MLP neurons of a small language model. Each row is named by its layer, matrix (down: output weights) and neuron, and shows model dimensions 96-223. Each number is 500 + 25 x the weight over its row's rms, rounded and kept within 0 to 999. Numbers have three digits each.
Before each neuron's rows, "fires before" lists the tokens most often just after its 100 highest values on Wikipedia text that the model never trained on. A number after a token or word is its count.

fires before: "al" 32, "ot" 13, "a" 6, "ing" 4, "ed" 4
L19.down954:498506510508501500518519516433491512467539535489534520513450532476483498505484492522551484534481501476473524528510486540494449461518466468550507486502532485457494512470492470487505489465491489491522448512477539520528481513496516520481454494498496479488517515494478543524508558479505480521532524528535515504501469511467470512502483497498562473492499501547532499535498545492471473499483

fires before: "20" 12, "19" 11, "ing" 10, "er" 7, "on" 6, "al" 5
L8.down432:531497484492501509512542508530504472510516525478482480546522472498456507481483520481494458520419518498550508525516519472529544492536538513501474502504536524488466473492513524490491526491458465484536492504509503484474522527508518455492505508533550504516500508491511491462483500471479530506520473529471504451505521499498492494498475545505535498464500490528523502483505528512499513465491

fires before: "all" 24, "er" 13, "ot" 11, "ass" 4, " s" 4, "al" 4
L18.down66:508468504418502525508516510511487517495526511493502503506474501500505501480466513480499508558534467493472529516504497489488438454514498496510517481505522502453454520453478515495528506519480466502496513455515475488498507514501480513485476496488497515506529499518501487501560512534571467559491508530477459504484482466514512502475497512523485505480537502473493522487487532459511478474477

fires before: " |" 36, "0" 7, " " 6, "4" 5, ";" 5
L18.down211:519498515480511453496450539506489499483531479506511474504486509466475495514531535514559482502487493530502493530488527480488491471504485500519496489510491535477467519494495479485466534513522516515519530496461504468500475513469540505491478481533521466474513490526493569561509526438533524500503489469468468485515473507525483523497484489520510402461543480457523488476495512497499498523533

fires before: "," 66, " he" 7, " " 4
L21.down1004:495499543476508470549517503516559536449486539530451502487469526516495439514495470525499487472491539507493520522494521526508475495481506501519531479506518519517500534541459496504521498516490562505511502504536520521480504547459488498509477532502531500509506505514491491501460555517489488447461459471544477489523509470498469526496500519496465513480557473519479521527505498505556484479501

fires before: "en" 19, "\n" 13, "," 10, "e" 5, "an" 5, " |" 4
L11.down659:472493532512452535500509498482501487470520501515484473517556495502467453496517501519500493532484494499485480487529462449455528485514452503535471458444516519466529463509473495503525476501468483474518538524497495527474476537520479499497507499526517501474488498522479530525534500515476535485524519524479475502509472465537491505492490474516446498450483523489538498475494525528496464519499

fires before: "8" 12, "5" 10, "9" 8, "4" 8, "7" 7, "6" 7
L21.down518:501491523516493506521546529533512484510508450494467524461512487480516473470495458474512554464537506498518488538490498506508495510508475492462469550485505492476516516497525513466464497479525479454514536511495531510519520492490500511529480487548504498475473476543463487518491507467536459484451494494552513486453544501539497556503521498490462502456481513531501524480528498489508454513512

fires before: "an" 40, "ubl" 9, "p" 9, "res" 6, "her" 6, "a" 5
L11.down817:521480502502488497503455479508501497451471469488555527539502502484509557519455497482527490511526460552532511487484528484527464491492568471528502510505474500501464493479501486510485493450505494501530482502465484492527559446424487478519500469506489465493538492457537511493490440467469502488518502504490485535510507531521502502488465538491514510538498522454500479505508493524491511513512

fires before: " |" 41, "%" 9, " of" 4
L15.down311:455508521528476500515495526476519520464492483503514530486507486476526491484502481482519493509527472503507478497492515484469524506494485471527478488518495505508507503526520509486443533506530462518497517508491523520495504475512520486487484506492490485461497518525444489513482498456535544529479486524505529549480476542536529463493465506493468499500472474460441496506481483523495494506514

fires before: "al" 15, "ch" 12, "ad" 11, "ther" 8, "k" 7
L15.down63:502473510489517509485500457539452490472515485468526478494536491508450511506420487505486516501485495522493521521493512469521462529516540516535454480561511548516507502485504511484451517480481494494482497466479512494538469507473507551487516504495502509501503513522488515506487443451480485481468506534495521476483522528539500500509440529535557515495503502503516493510494509508495466456522

fires before: "\n" 29, "en" 10, "ic" 8, " " 6, " the" 6, "ast" 5
L18.down37:508507458497505513477525496445484500438524495535541505481489479456517476506527457498533477502496493485532542502490555500455499504500513502502486577535475524516496526487489489454482494506502481474484458503435532537476479504536501530474519489517480519525499518498492493544462501436467516491469492511500474484515535527540492535499487499529491500539510489494535472474451445549540475469466

fires before: " " 30, "c" 10, "ed" 7, "t" 4, "ol" 4
L15.down1003:455445481514507458503507484498533524515530499508506482492495485500441514518475516537519481507481519488502505483508489544481474532471464525486466491505514509555475494513464488503501452493480536458506459503519540475495508512510489467500517508536506474529528489467559447483513465525493489507504484482455491543525516496515508497477540494475478478498517552508529490492536470485546462511532

fires before: "es" 22, "e" 19, "en" 7, "il" 5, "al" 5, "ed" 4
L21.down654:489478532516505503569486496494514516480504469538513502521512516490504494498497477488482514494503481508555500499484529543477473457553514529542501463506549499501524544491489457548471458491537510517483501494477444519496482506485535507540487490491513517504507537537504470485510473535534516485498507494536540466517499478501489489522481496500516488517482505493508516453498498489490475496504

fires before: " |" 17, "\n" 15, " |\n" 10, "|" 5, "|---|---" 4
L18.down370:509504478523497537478469499486520543498485494488503516494535514494512492502529529527479522553492491499481453501509527516509495455562516459524519530483495500501549449487481524470491501485514486535478456519524509465500456495473506514486503505463488495479472501509427521466472521510519516489448538507508467547474542481498525530536505561535479496473454459516530458512502501529484537538493

fires before: "," 43, " the" 11
L19.down688:481532531461527493487533456490524508461512545531481512507485552509509490485493488540479480531473516462505488508528521494484466512485502510504527526482555501478521549529436490492471468510515540511516501515543504478526485499485470522481509504508478498533547448490514493480477511535500486501481488500484484451483492491498476528520451510457478489500531499496509474499496484469513456492481

fires before: "s" 14, "0" 9, "5" 8, "e" 8, "ed" 6, "2" 6
L19.down663:515510518499502427547467512497542494496453490533461477552479477528442509491533496504503439485507471488498510524470465565485499499507470453482478502492495497475458520526490552503475499471521562521512445512510465525529503546469485510499507525540541504489491507493474483534524549493498493469506497546529530484489474460544507504453481485508466509520492543544477490512535481439483503494472

fires before: " " 42, "," 12, " F" 5
L8.down346:501488477468474482517536490524498534518524509453506465556487489492504529489437428475505471503498551527537486517538489536477473481522489501495524505502468483510471493512506510517488540492449474503481487491537519543518516510456540484500454493475498543537489521507495490538492499523514513482486487492447475555538438528507458497498515530505542496490541505534508486505517539515534481477521

fires before: " " 59, "ober" 8, "u" 6, "ly" 4
L21.down17:508479494504478494486498511483496500493502542464491446486506507492505503522500497520545528489445497535518493495509491485511524462520535472490546471503495513500501517502512518501490492526482516518528497547473514480524466515514443487516480492520536474554498514468502471502510480520518483498506454518448488513528465473496474502549507511502495503534484533469427507506468484478548511522524

fires before: "," 48, "." 6, " and" 4
L12.down60:537500500490494491499510528512482480476497492495530465554508522490491485547502467509512503527481466505447534464492562513479498522488483479500483504476512461540478510482492498467488533499512500501497482486481518532457530485521515547506519462446508491535499479526487537496510498477533486504487470536484545491481526449451504441526529511481510497508450455471508527521518493467482527508513

fires before: " " 38, "il" 8, " the" 6, "man" 4
L18.down892:468454535495527539481467517478526508551464474499494430504481477464521524513512478503484515512558505510508482527504508515517507531514522481511512575464523499526516489486471489535501521511562535486453489526523489546562532523498511477524492462496500496498498525494513484504536474503499513469496495457475514490477499533495533436520487522516475522526512490504475565486461486519473527531499

fires before: "ed" 17, "ing" 8, "od" 8, "e" 7, "ent" 7, "er" 6
L8.down305:483491501519515486485488505489496515448496530496518473510490477533510501494442525491502496467486483469463490476499511530483509538520468486544505523490472517505528511497476498488537487520488537503523447427505496491501515513508499516536470499506503448485470518452468489521508506528472508498466499506455519472460571472487503486517532514507476440530480497481474522501479531496543513517519

fires before: " " 50
L8.down525:498490503468523486470553478528501524506505509515505538500509499502486523545478483503500528523476539483508475505490508526458531506497520471507466455513492464498483465487489486510466502513458482512494524513532524524486465536479473471510479509515499522512475439455480480584502490554481518525511495521487486509488475489571503475501498470486534514493458504556505435493502529481513520491507

fires before: "er" 32, " |" 12, "ory" 12, "ral" 6, "re" 5
L8.down810:495480482519464468543515486479492501494556494498563487470492476507490486498493502455481503499515496512540489472515482488448452538468490474502510515508520459487495519487525526465526517495524493522486478493501492499455502532557480487490549490525462544496494480516524489485525479449477475509483540498503453518505505486527487490491460462508519482523448523477485524466512476524499490506486

fires before: "ing" 44, "ed" 21, " the" 10
L18.down198:519535479524517548521485472479510488488503510497513490521488507473486501484489500505501495525455523464485535495494520539503525469506497513483471503514501482508499552490489468512493500515558484529485491490506507513515514485444508497526523456461516514495498519477491512505498550474489540478497487547494477492500439510496543531524536486504539497500490530490527487506495477501506467469493

fires before: "ary" 22, " " 20, "k" 17, "ru" 8, "i" 6
L11.down391:507501532518494519547501520478482484478542471489513527487480504497492503531500530449480494514523474479518528499491450484499460488481477492493486499559502504458501482520465449478486468520507509538505513516523527500484454503491535480496520453535528497502488504534524497479476454514525520508518492492488462492496449527547514487495494488511495479480502505503527503497493536470507491498530

fires before: "en" 17, "end" 14, "il" 7, "ar" 6, "ent" 5, "an" 5
L18.down827:541517548527467520510514473507476524475489489521460528501544512489439501486505524497523507501490501517535458508489471502498521481543487512487497483498513524531445529484522467465493505514531456492482464500537476482507490513489499537525476499501508487528479541526527520568498489503517461490494482520505453517482466497492526515496466469456519506529501511497508494483520480488549483504488

fires before: "|" 46, " |\n" 11, "ie" 4, " " 4
L19.down417:487503498536521419501472543494455489484491529483537506529493487480469462511492516489514466518514519500492459514502487535481489516494473497517503499483487465533481515502471458489477464499500499474556485490518522462444510516560471518499480484482519484455467528521457515530534499509503544488493480462532492528537542490531513495544552495524507509474507469521532474462523506511495505488487

fires before: "il" 34, "i" 10, "ess" 8, "end" 8, "ver" 6, "in" 4
L11.down34:484482548537517520512498495533462481495507546527470502507518481506458520492485504514517473501522555522504504474486481532492499493441525536512531504545465471540472543529523491469449514505517529511525538525514492468491547522500484497507489482442488493496474535580512506511487472513481472517472539523487510493497527507470503492499470501513514502513503504468501505540506485517508489529494

fires before: " |" 16, "9" 8, "2" 7, "4" 7, "1" 7, "7" 6
L15.down721:518533522481526485564483473536493498508524498501528495519495484516477499503496528516516519516501491476448538480503522520498477507474472459492532515493486473502504492534480515520437507488565506483508470463488511515459523552456504518498512553523509521509515481476495478532490540486495500489472506484519505513500508490551505515465448530470482508499489526501517509503504465488474543509513

fires before: " |" 29, "3" 9, "0" 7, ";" 7, "2" 7, "9" 5
L18.down955:479532491481516444579500551540501486501474473501485463451485523502507483502474487506497484495484455508521515524554525514513437519493501510482501474459510512449505460522519500491510462499507477519490503506491506486521460522526522529520500541509522508488521505521509478472501505498495565497485514484532471514497518511526531549470449534477471468495480479476534463498476499514493500508513

fires before: "t" 18, "ic" 13, "y" 10, "x" 5, "og" 4, ":" 4
L19.down251:493494446461482509533511511558484465495446486514468482480514504498497508511458484537505492486454494474488522540496492515502490462512478467512516451457446547470480493435499506481485522485472469465524526499489518541487486517535525526487537499493527509492475493540515474501511526478517494471545491477492505515528475514508488517517534492503522480556505535502537484442501529490511491504497

fires before: "ed" 28, "ate" 10, "er" 9, "." 5, "ing" 4
L11.down874:491491499530485503500538510501514476558488474443517520487505471485527487486503505517491531492501458494488525509481512551497455470497520471506527528487521460494525481468520536505547500527541519482472503505475477521478504527546528500526479448503483529492501470538499551496449527435520491496517503487535505511502529479511533456494510521470528487512520519468475519511493436526509555469509

fires before: " |" 74, "." 7, ":" 5, " " 4
L21.down755:504483519465471497517499485433486555496516518488505508478525498482521467501534485515537484485444473517515505518522461518474490499478513495492474519492498545518522493508518498532453527519521564508479479519495499537509536473473509502495528507497483518473509498538464490479424472539481470466490499502529464506461497510533527519467557522482497522480517468520537487478500509502525547491510

fires before: "s" 18, "e" 17, "p" 8, "ough" 8, "." 6
L8.down1023:496471503487454527517501487481495515532486518509498501510531506523518486508448542500502516492498517528524492469479491476458493492536522479475514501504513501496513482523499502520494516501527508526528525475531507519499501535534504531510518515505503455466514486511483457463538490476435499512477536481524465503492472455500522513516503499503482521531526521484508487493502508511482495487545

fires before: " |" 53, ";" 12, "." 6, " |\n" 5
L8.down619:482492464470486537535496478517503498477465479467556500446512507500512517477499511480515491531531485532483481494532559531509488496501462465469498524479470485474473467538521520484505525511491532544480445521471490508495484530520517493506547522544539485480512510509499562512446490458474469510510525504499513473506521490514525477555483507539512478501519500550486524439499423508518464472499

fires before: "s" 27, "ies" 17, "y" 6, "ic" 5, "es" 4
L21.down698:483529520526506476532499524471523565512474512492516516499516533526481483523516504445540530534511499501514500455489504493502543530480516460522500497513479534505485539486477465487512519534483528497489460507492497495555476498464474478494507472511478538516462525500494485487504472466459495479493524486477481524516485494498529482521481493472500459537469517508564535531510487528531489471481

fires before: "s" 45, "ity" 4, "is" 4
L21.down338:479559482529520481497500510477490503499477496477518532489514456529499508518518503471498523554451507474519486474511494508542493521493467483485484496496498550483514526501513529494492543495559550507421486498517500521540471474514535515495501509522490505533467491517535511477464518467505545442486462480502512520498476510528531469488536472513489481494518518504516491525548466542502504478491

fires before: " " 35, "," 17
L19.down818:479467489456457492555480492493538507495485516526477508517511469510488489512484455544503483522521453494475526481475465516501484444508510474507501542471469481510495515528506518519464482553502508515478488505511503483527557508487454500467476507499528511489477466509473466521475502519533543487505476462468507494491503499476520525538560515497464495510498505545538517462483500461544498487488

fires before: " " 81
L8.down894:502505507493479487476526521449476461478522506487438490525494498476448466524477499508512506495500499491465553505498527496499490503506515552518516488544502501558522496521481533478486512502468490471463483497480534481523489507500503535448523525516524495539504492494526499472534499455468535510519495508458548522513513514481470487439528527480496521485463519505496495505491516514504511524512

fires before: "d" 16, "ing" 14, "ed" 8, "er" 5, " f" 5, "m" 4
L11.down1008:500502506509477501559525516518500490501478530544500460491546487482488489513497512451511515472508499470486526502525536492466493496483524521474509480490515506464499496517523516487538495512524476529520521536465523497466484495504490499468503512481540521511489484493493510531519522487481528479513505503493515448519508476502439487469519500519544498499454460531514495467518509476508515503492

fires before: " " 24, " L" 15, " D" 11, " W" 11, " P" 8, " T" 6
L8.down561:480520526507511480413542515494481479476503523516491509517528494453458505558466533517494505515524500462493531492485517493475501493492497470501472467499517475493524507497451535507536522464467495508486500500506545501509486528498522478507501488500543515487512443488481478532518477538473503484516481555463547489460452481518456458489498499514513487478485491532522450521522520516555522507517

fires before: " " 51, "ober" 10, "ru" 7, "ch" 5, "u" 4
L19.down486:474506484450466450509513532518475570425512522502506537489461487497512496506516523489550466492531530480555509504524480508498534513456501538500490503480509470486477526497502515515471518526481481523511468496493473466494498447526501471501477504512493501494495519481486498512465520503537501500497476488491492486504503495506502488499551503512532524469539451526497489464483517542549526480534

fires before: "d" 18, "m" 9, "l" 7, "x" 6, "ar" 5, "r" 5
L21.down947:503528485516527498490476535483468514495520477491529523525508480496500484522504451478491567526456532493488520521477509487537510523486543496497517503497518464564514490464462475520519473517486508477501527476502499520508562441467537509474465468493524467554507479486553493486500459500480519506465510503500520488496515495501480506498521498495533553493458495486499513483513530512509519494479

fires before: "er" 22, "ver" 16, " he" 11, " the" 5, "e" 5
L15.down857:491502525477508535517465488506513506476482450504551497546461485482513513448510455483476493476451517483504476505463495500468555467489490493523508523461424484494501510516487499437497501500477558534503519508526524539476497560519513498473497529481503492499494483465489541476491512490527469497513480480475516517463500503488496512519484491485558501543445512456508476504511519466564495487520

fires before: " " 46, "m" 7, "," 6, " l" 5
L8.down110:541532496492484529493523515495498527487472525496513523546483508499472519507480445483525491510507527513521492481562464478447482541527540470543502511538437486472540505496505505550504473486476511482537472521504501510515479486492500520434496510460474512505503455488480522547488516501489491498508509531484488511486440541499500502508478471511524469514472488491510471517515505559510553483519

fires before: " " 71, "3" 4
L21.down380:488433470543530506492436463501471502489496512501509496578474485522459512526512462503514464504512511495522484542512492539435491505514506506452532509483512501524490555495497453493472504478488492492549439519508463490505495485489489493485431548512465508505496515515477511525495557498498543472498489469487540506515489485492493494470530480547546529559531496496474544521541492534520498490498

fires before: "ed" 50, "es" 15, "c" 7, "en" 6, "s" 5
L18.down922:530513513556519521527521518505498491472521451539483542474507516498489489484493481483476500482518510450533491523494490512492491493495466498492484466462499437488496464541480512520516494501520500491462476529543490533503473523441484441488514509482512547506483527501507475478538511468482509488468514474510514481497472524500502493494508452519530515517511543508516477476566525478532462479464

fires before: " " 64, " N" 4
L8.down67:489500522519489463510485508520489510502510508498505493486508477513467514525513493473507501502502484508512523497513513523487486489512491489476491483500505513560445529507476516538476519503461486535532511506551490517539517472465508475506529538508493495477465470490460456569488529493531453488496475491539482504508510505478489486514485500452450474496518503536483463479502489450486536491503

fires before: " |" 23, "," 17, "." 10, "S" 4, ":" 4
L21.down806:515520529465529522474530478516481493525473513524461451497530530512499476535464482523542492449460492522512474501532490497481511469515473512465504481468498501496503529539485485405524515530477426483533522537519482517492484511476485499467483538533500523536495505509500500499498503481501508482499511530508503480553502496493446543500504483496531536516523510463501479468486480467492503512517

fires before: " " 42, "9" 5, "7" 4
L8.down859:569492486487555496532456488528519481486504523487493528513502516502526443471483475498500506460510458515532465497517480513515539484489452495490498537513525508549473523464535496513499469496553472503483512502494487560517487496512478547481493468470491522502516527481497565514535517495486476495501511487512477466500496488513494538485528472494473548512486573477495513510494478495491470451492

fires before: "ond" 18, "re" 10, "ur" 8, "k" 6, "all" 5, "-" 5
L19.down1012:510486539435536471465514514518481514460487503486512486514461489487470464504461501506511482529509493507476508528480587480467462475496463496512551544489491526506471499440511474503504480561508531477511488533495545501474524533513501529534509482496479496455519482522487542510509495419483510526516518521495525462533498459507501492506472484475519504514511484489479520516493512515493502530481

fires before: " " 66, "ember" 17, "," 4
L11.down219:534543493521517504504489517477474468524486559511516505508522570511494481483489438519514512495512525491536503481539450497491483512468514459485502469531482490517506537492502488527506468500474540522556429519540484491491484481534480490498471468469512504502536477487505513485504488575481510497506475507473500453521463523466486512504499491456484489499515503532511509522489493486517504496491

fires before: " " 44, "y" 14, " of" 6, "s" 5
L8.down460:516525455473510505508507529462464490535493492472513464508468515486483501540496494526496470503491457452500490512443465478472563535484517504487499503560477505508504538492487535481508495520452531441526468531513519542570471542505470491451507499531501528536520513472514482519493497452496501500535513498453490501500486515499521517497537506484502503545506533480487485454515535531518539488510

fires before: "ust" 20, "u" 19, "ro" 16, " " 12, "ru" 9, " the" 6
L11.down144:503512471468504490535494474531491513480490512516501457519520510505505509453480523510518497475505530506488486487531534489505484479489499493498493521541493519548498520521478519532447518525474518497531522541545514487445504539424458540489485530537494519527512484494488515512540532494490489497530467517510503475482493544458511492527490471469514491542487500493510526494521491495489527516513

fires before: " |" 27, ";" 8, "–" 8, " |\n" 5, "4" 5, "." 5
L8.down770:481489489505477541544510504491518471515508521527515502497527519524485517482462427521487518517514458559507515472546493482504494511512480476486472484456480504498492514518493536486455490495468525498546502493479493549526528575516487481490501511428516508516486499531531480527490482485478529502531463501490504465464515493523539532495441486537480501529477515545512508464506519541497456470493

fires before: "ist" 21, "." 10, "on" 8, "is" 7, "iv" 6
L11.down923:540509538469538481474483500492496499454506496502519502509505482491480493525470488509514527499485493524547527494514530522487515513452504528492510516498475495558495513486492520525466503542487527497462454503474497455527499473517525526503469476413530478514503492499463525460483483471521507506527500500532474512470533507509480533462496466454481533511502478487553541520491480527534535507490

fires before: " |" 24, "." 9, "," 9, " in" 8, " and" 8, ".\n\n" 6
L19.down974:463497520478506513497508515503469505492497502493500482504492480488473513477497543549526487504487495523515510530515513485473476488486514489485508503512495499482513512493492460479503521503521675516524482527461510489490502477516450501522496520506501484509497529505500531576528480512522478478490500532508503471498523483454485511494484484497502503512472554474511471463483476464513464502510

fires before: " " 21, " L" 12, " D" 9, " W" 8, " |" 6, "Y" 5
L8.down818:475516519500500469495460492492537528496513483510464537532492510500511538491472514520482432498476468493493432498478514459463511521472535492475499492462461492510445516514505515517541459541503542494486504538514488494544515510462447539541520504519526473475465531494500512544492508517523527500536543496450453509538454508547509468502544509484510537472493485554513530474508528526521522498487

fires before: "ary" 27, "te" 7, "er" 5, " to" 4, "ation" 4, "al" 4
L11.down815:485495489510514481506461505486453473505510504507516541471527488500478528476513487514467505467506494499489520440491540507470503514460499522480497460518547508501450526589504484508504479522473520528527464520503465460507538504476534503472477505491495519499499515507474498477562499527449511511473524510520513456487503496516468512533449532484479517511453487531497512497494521501522476530471

fires before: " " 72, "l" 4, "er" 4
L11.down863:486463485517467457500475499466498445494570483503457540480489494492471495497501482510509493496490488516533515467486484511487488479510480515473495498534518530513499515503513515525504522486506485497492476459516532498512503476473484462505559465505513519500506531482497471509526507491470547499498546470506505491516488493565490488508483523483492476526492534464510492465492501496532456523519

fires before: "re" 29, " to" 10, " the" 6, "ly" 6, "0" 5
L19.down36:519532520489479501527509488493477519467499480474473475513484541525521507507502449500518465522454512500485501517521543483479530522471509494524507528494532522495511464450500460480489476484553533506492511476514509487500481539458486451497473487469517566476495502480495513495503532476509482493462508465475466494493481492505520487503525532506466546502485563500484518479508485464451520510507

fires before: "i" 18, "ess" 17, "ed" 9, "es" 8, "," 4, "ely" 4
L12.down666:529500481463534512529534538466511517473506480460553484491520455498506495501466495457495459473499548485538470520482540509532508529519480474481493486522494470510532495490467512481478509478484533531526491495455512475498495512504506506536481538531461540458494446532514505489531516523539503489486467537561495488513519491518492533492513490455508491498534515464511496501505494533481495477517

fires before: " " 48, "ober" 9, "ans" 4, "," 4
L19.down647:510482508537510463451487490499512524499504489464533494531501534541485479494534487460534498476542540516528544508484513538515457486510524468508488507514494526515488558473493539507487473485492481512484511542468500554532538521487519490453452515549504490524519519450515486527522469482479521480489526536501489467541460475508492448484461487442479510535499532493524496483474473474567487531501

fires before: "ased" 35, "ase" 7, "ed" 6, "ing" 4
L19.down588:455513469499477499514468500481502493467522514496480497492505536488516488494533522505497526497482486519508527504461525526503484497471441468521504476518527472508525481506473456513460472484515487480525527493513494529494538488457518481459488540478484555525495474530492511462507496511465501554474496503505515466514537500557494511443558527539491521528490538452503516504524472505541469563525

fires before: "ue" 29, "al" 13, "v" 10
L12.down655:531545523465548487514481478513460526481501484500507500472505515504481490503515506511491543502484479474493494467470530478461462498506565512477507492538553538489521481484509504500443495486438515468462490452542455504537531527528515473509463510446497566521461512518487513523476479485525495521459519503521499516500523487541483517508471558519498534531456499510485510525506493509498452454506

fires before: "," 18, "." 16, " of" 9, " in" 6, ".\n\n" 4
L18.down416:494503551504476556485489457484471486496453552489505472513562513459466511486502475486510528510487506495582533526510501487530476499418522487485512490462492481496481472477486515550549510555512567491493536508499482498490515495526443482490500479492483452500525522553490519477506535514507496487540491471465520464523499527545521504476515474486545495527535496477513529473546472458535512517513

fires before: "ed" 25, "es" 19, "s" 12, "ing" 10, " the" 9, "f" 5
L19.down836:534522463548520537532461522457524545488476475509531510492477534497472497502497551491514488541486505483523496502548483490544442522535472516464514498483475495486491501516462472466457488520513520482509539491491508527502484506491506506475527496466484512521474518498481516469502454470516527525555530506524493505490509487501476513520517469535486511532512529496502482492568486485461463461506

fires before: "ed" 40, "es" 10, "ing" 5, "e" 5
L19.down794:435449515506492528481484433517514521425515497516491445472497505494468516501504548466505524497504511509506493484506491519507467497466509493528510509516547483509494514477510491496458466459501520489536493437488451523500532486504492473491509458513504486491522476505505499464537515537470481513442513538493486487500525526531491502477492452465495456521491507471558467521529506485503468530482

fires before: "ember" 23, "is" 11, "er" 10, "ree" 7, " " 4
L12.down235:521507523501523501487516521498502480494524480507532506478496498487508487504502471504510489538519516504511501488488460493523515495492504521521501441517500522494467493479509499541505481463482503563494519471475494534563504508557492489474535452484481513517547466510505449443539510505486529509508508479479450517512480512449483455524522505468506531498456428476505529488471528464521543529487

fires before: "er" 14, "ing" 11, "t" 10, "s" 9, "ed" 7
L11.down292:479459484499495511521495436465503528521462505485496528471460490474507481513522514515500559487508488496514518470513479489511513469503510511545516488527473509487489478474544508525557510491490489491446478497446544519558495447525491497535468482515493529499530538503505485528434498427497490488491483479484542548496485497521504476501520500497525478470525517435534478513509470536509512485493

fires before: "ish" 16, "ru" 11, "is" 8, "oy" 7, "u" 7, "y" 5
L18.down217:501494511477481481488512492521524462450498503522451477476467513452459499495472532490530507503479495478449479516491465508481485508523539474479443514471492514483487514489474515492491504517500487508506446496472515461465566488508486518507481486491501501479499498529502508497489498477483492486506481483524500475523553543548489468517500527483563541494512485532486473490460494490504528485508

fires before: "it" 25, "ri" 11, "s" 10, "x" 5, "e" 4
L12.down668:511476519518499474505492495479515537529480511535503497502482529525531489521512452493535501506565492525567501471540517484482510502462505500476497489497483464515494506494510524544484524504459556501491457523482491537549528520495475487487476527495499494516502486466498506530483503519488533501537477552488509485511519536481508474475522465470461509515473548495527526499511476483508487510487

fires before: "ity" 20, "e" 14, "ion" 7, "ed" 7, "ch" 7, "ive" 6
L8.down81:484508509526503512504498534478509476486484493499488485494513535477518490485485491457499509510454483471487492486507488525514475512484498490458520478459535520487502506490511466492488486466489555467489513458471490515532491475483507539456486513532508498554498508520525494541487513480511524449479519499478527500540484503511537537441540498500512530502489532489507536540493507529493491494519

fires before: "," 26, "s" 18, ")" 6, "." 4, ")\n" 4
L18.down14:539549483456483549479455494509527482502513522506549500499505512509514510448461514491447471494488500482483482493500521510470467528529493511516509518535505512448526533484493487463477537494529450506538501485494491474488529474501468533523535479487465485492539504539502544485481552505498489482521497478483480466486503516488479495492510506496476494448484502523480483509531519477465480483534

fires before: " " 73, "er" 6, ")" 6, "ing" 5
L8.down370:486488497496538488527488443493502501545538494474486509492524500523493478468513477481475495450516443511512516470485436528526529531514500496512481490536499523497497510493501506510500523495497483519463547482471463489526493499501517502507488537549509524481505559481482455494489504490472495500529508529502515502498506540524472477488527516565487527429503456515503463452490497507505500566506

fires before: "es" 10, "a" 10, "el" 10, "ing" 9, "ity" 7, "ion" 6
L12.down242:463515457497537472492544500512506502501499471528511514513466479487485510513450544472530487478458518493543526503541507478508502484500524484503492504526489488500500506491526491495475484516505510494512510459496503494488505491480501479467497507530511520500468585515488499451552458496521501518487479496524499519460526503552532496509461516478540513514544552501509482501520501485509542514494

fires before: " the" 16, "oun" 14, "ual" 11, "iv" 8, "y" 7, "est" 6
L11.down643:522502490498496537431503448500484491496515534483493485513502476499494511497482517543550423519491529470504527494521508454506492513529517533451508511490523493475486521488514496492516506522473515508565463479517528502447442498467479449517542472512497458498502491465451537504495501506491499499495491529481511494513470472499512496485522481494496478546508509533503538511492517493477484504504

fires before: "ed" 35, "ing" 11, "ment" 8, "es" 7
L21.down382:512494489554473521525479491520461516486481546513502462501520560514508502513505524519531514473492515490523497507458476513510512501543535478517502498491503474526474565505504516470474496470475506493467518437519517492515515486502520494512478499523478472490500490511461522498449474503492458494411510532485481522499509509523518507516480492518501494515493483494490492476530500472504434460488

fires before: " " 66, "ober" 29
L8.down85:507547480478488506547473449496469524491522520482512468525494492493480541528503479470497494495532476477486504515534503527455445525483498483478476469479500472495502498482500504510465510525470510512542467540504478537506534505489482517512451479470510461518474499504498477538475514539458516489554495513485488521486472562474457522500505508472492483526500460509497481570505487501523515483520

fires before: "ober" 30, " " 23, " the" 4
L12.down657:545530520495522524509495487531505525477509485553512460479516522483470493487482485481480503473539481470495506507478508482490481503463523456482516530444530494513465503500468495490476537548491494478504502529535485522511486509477499500477486511475530496501501503509526470514529506500512519498492471515480529477502516572491514521521566490488475485540508515490491525469522560520488507482468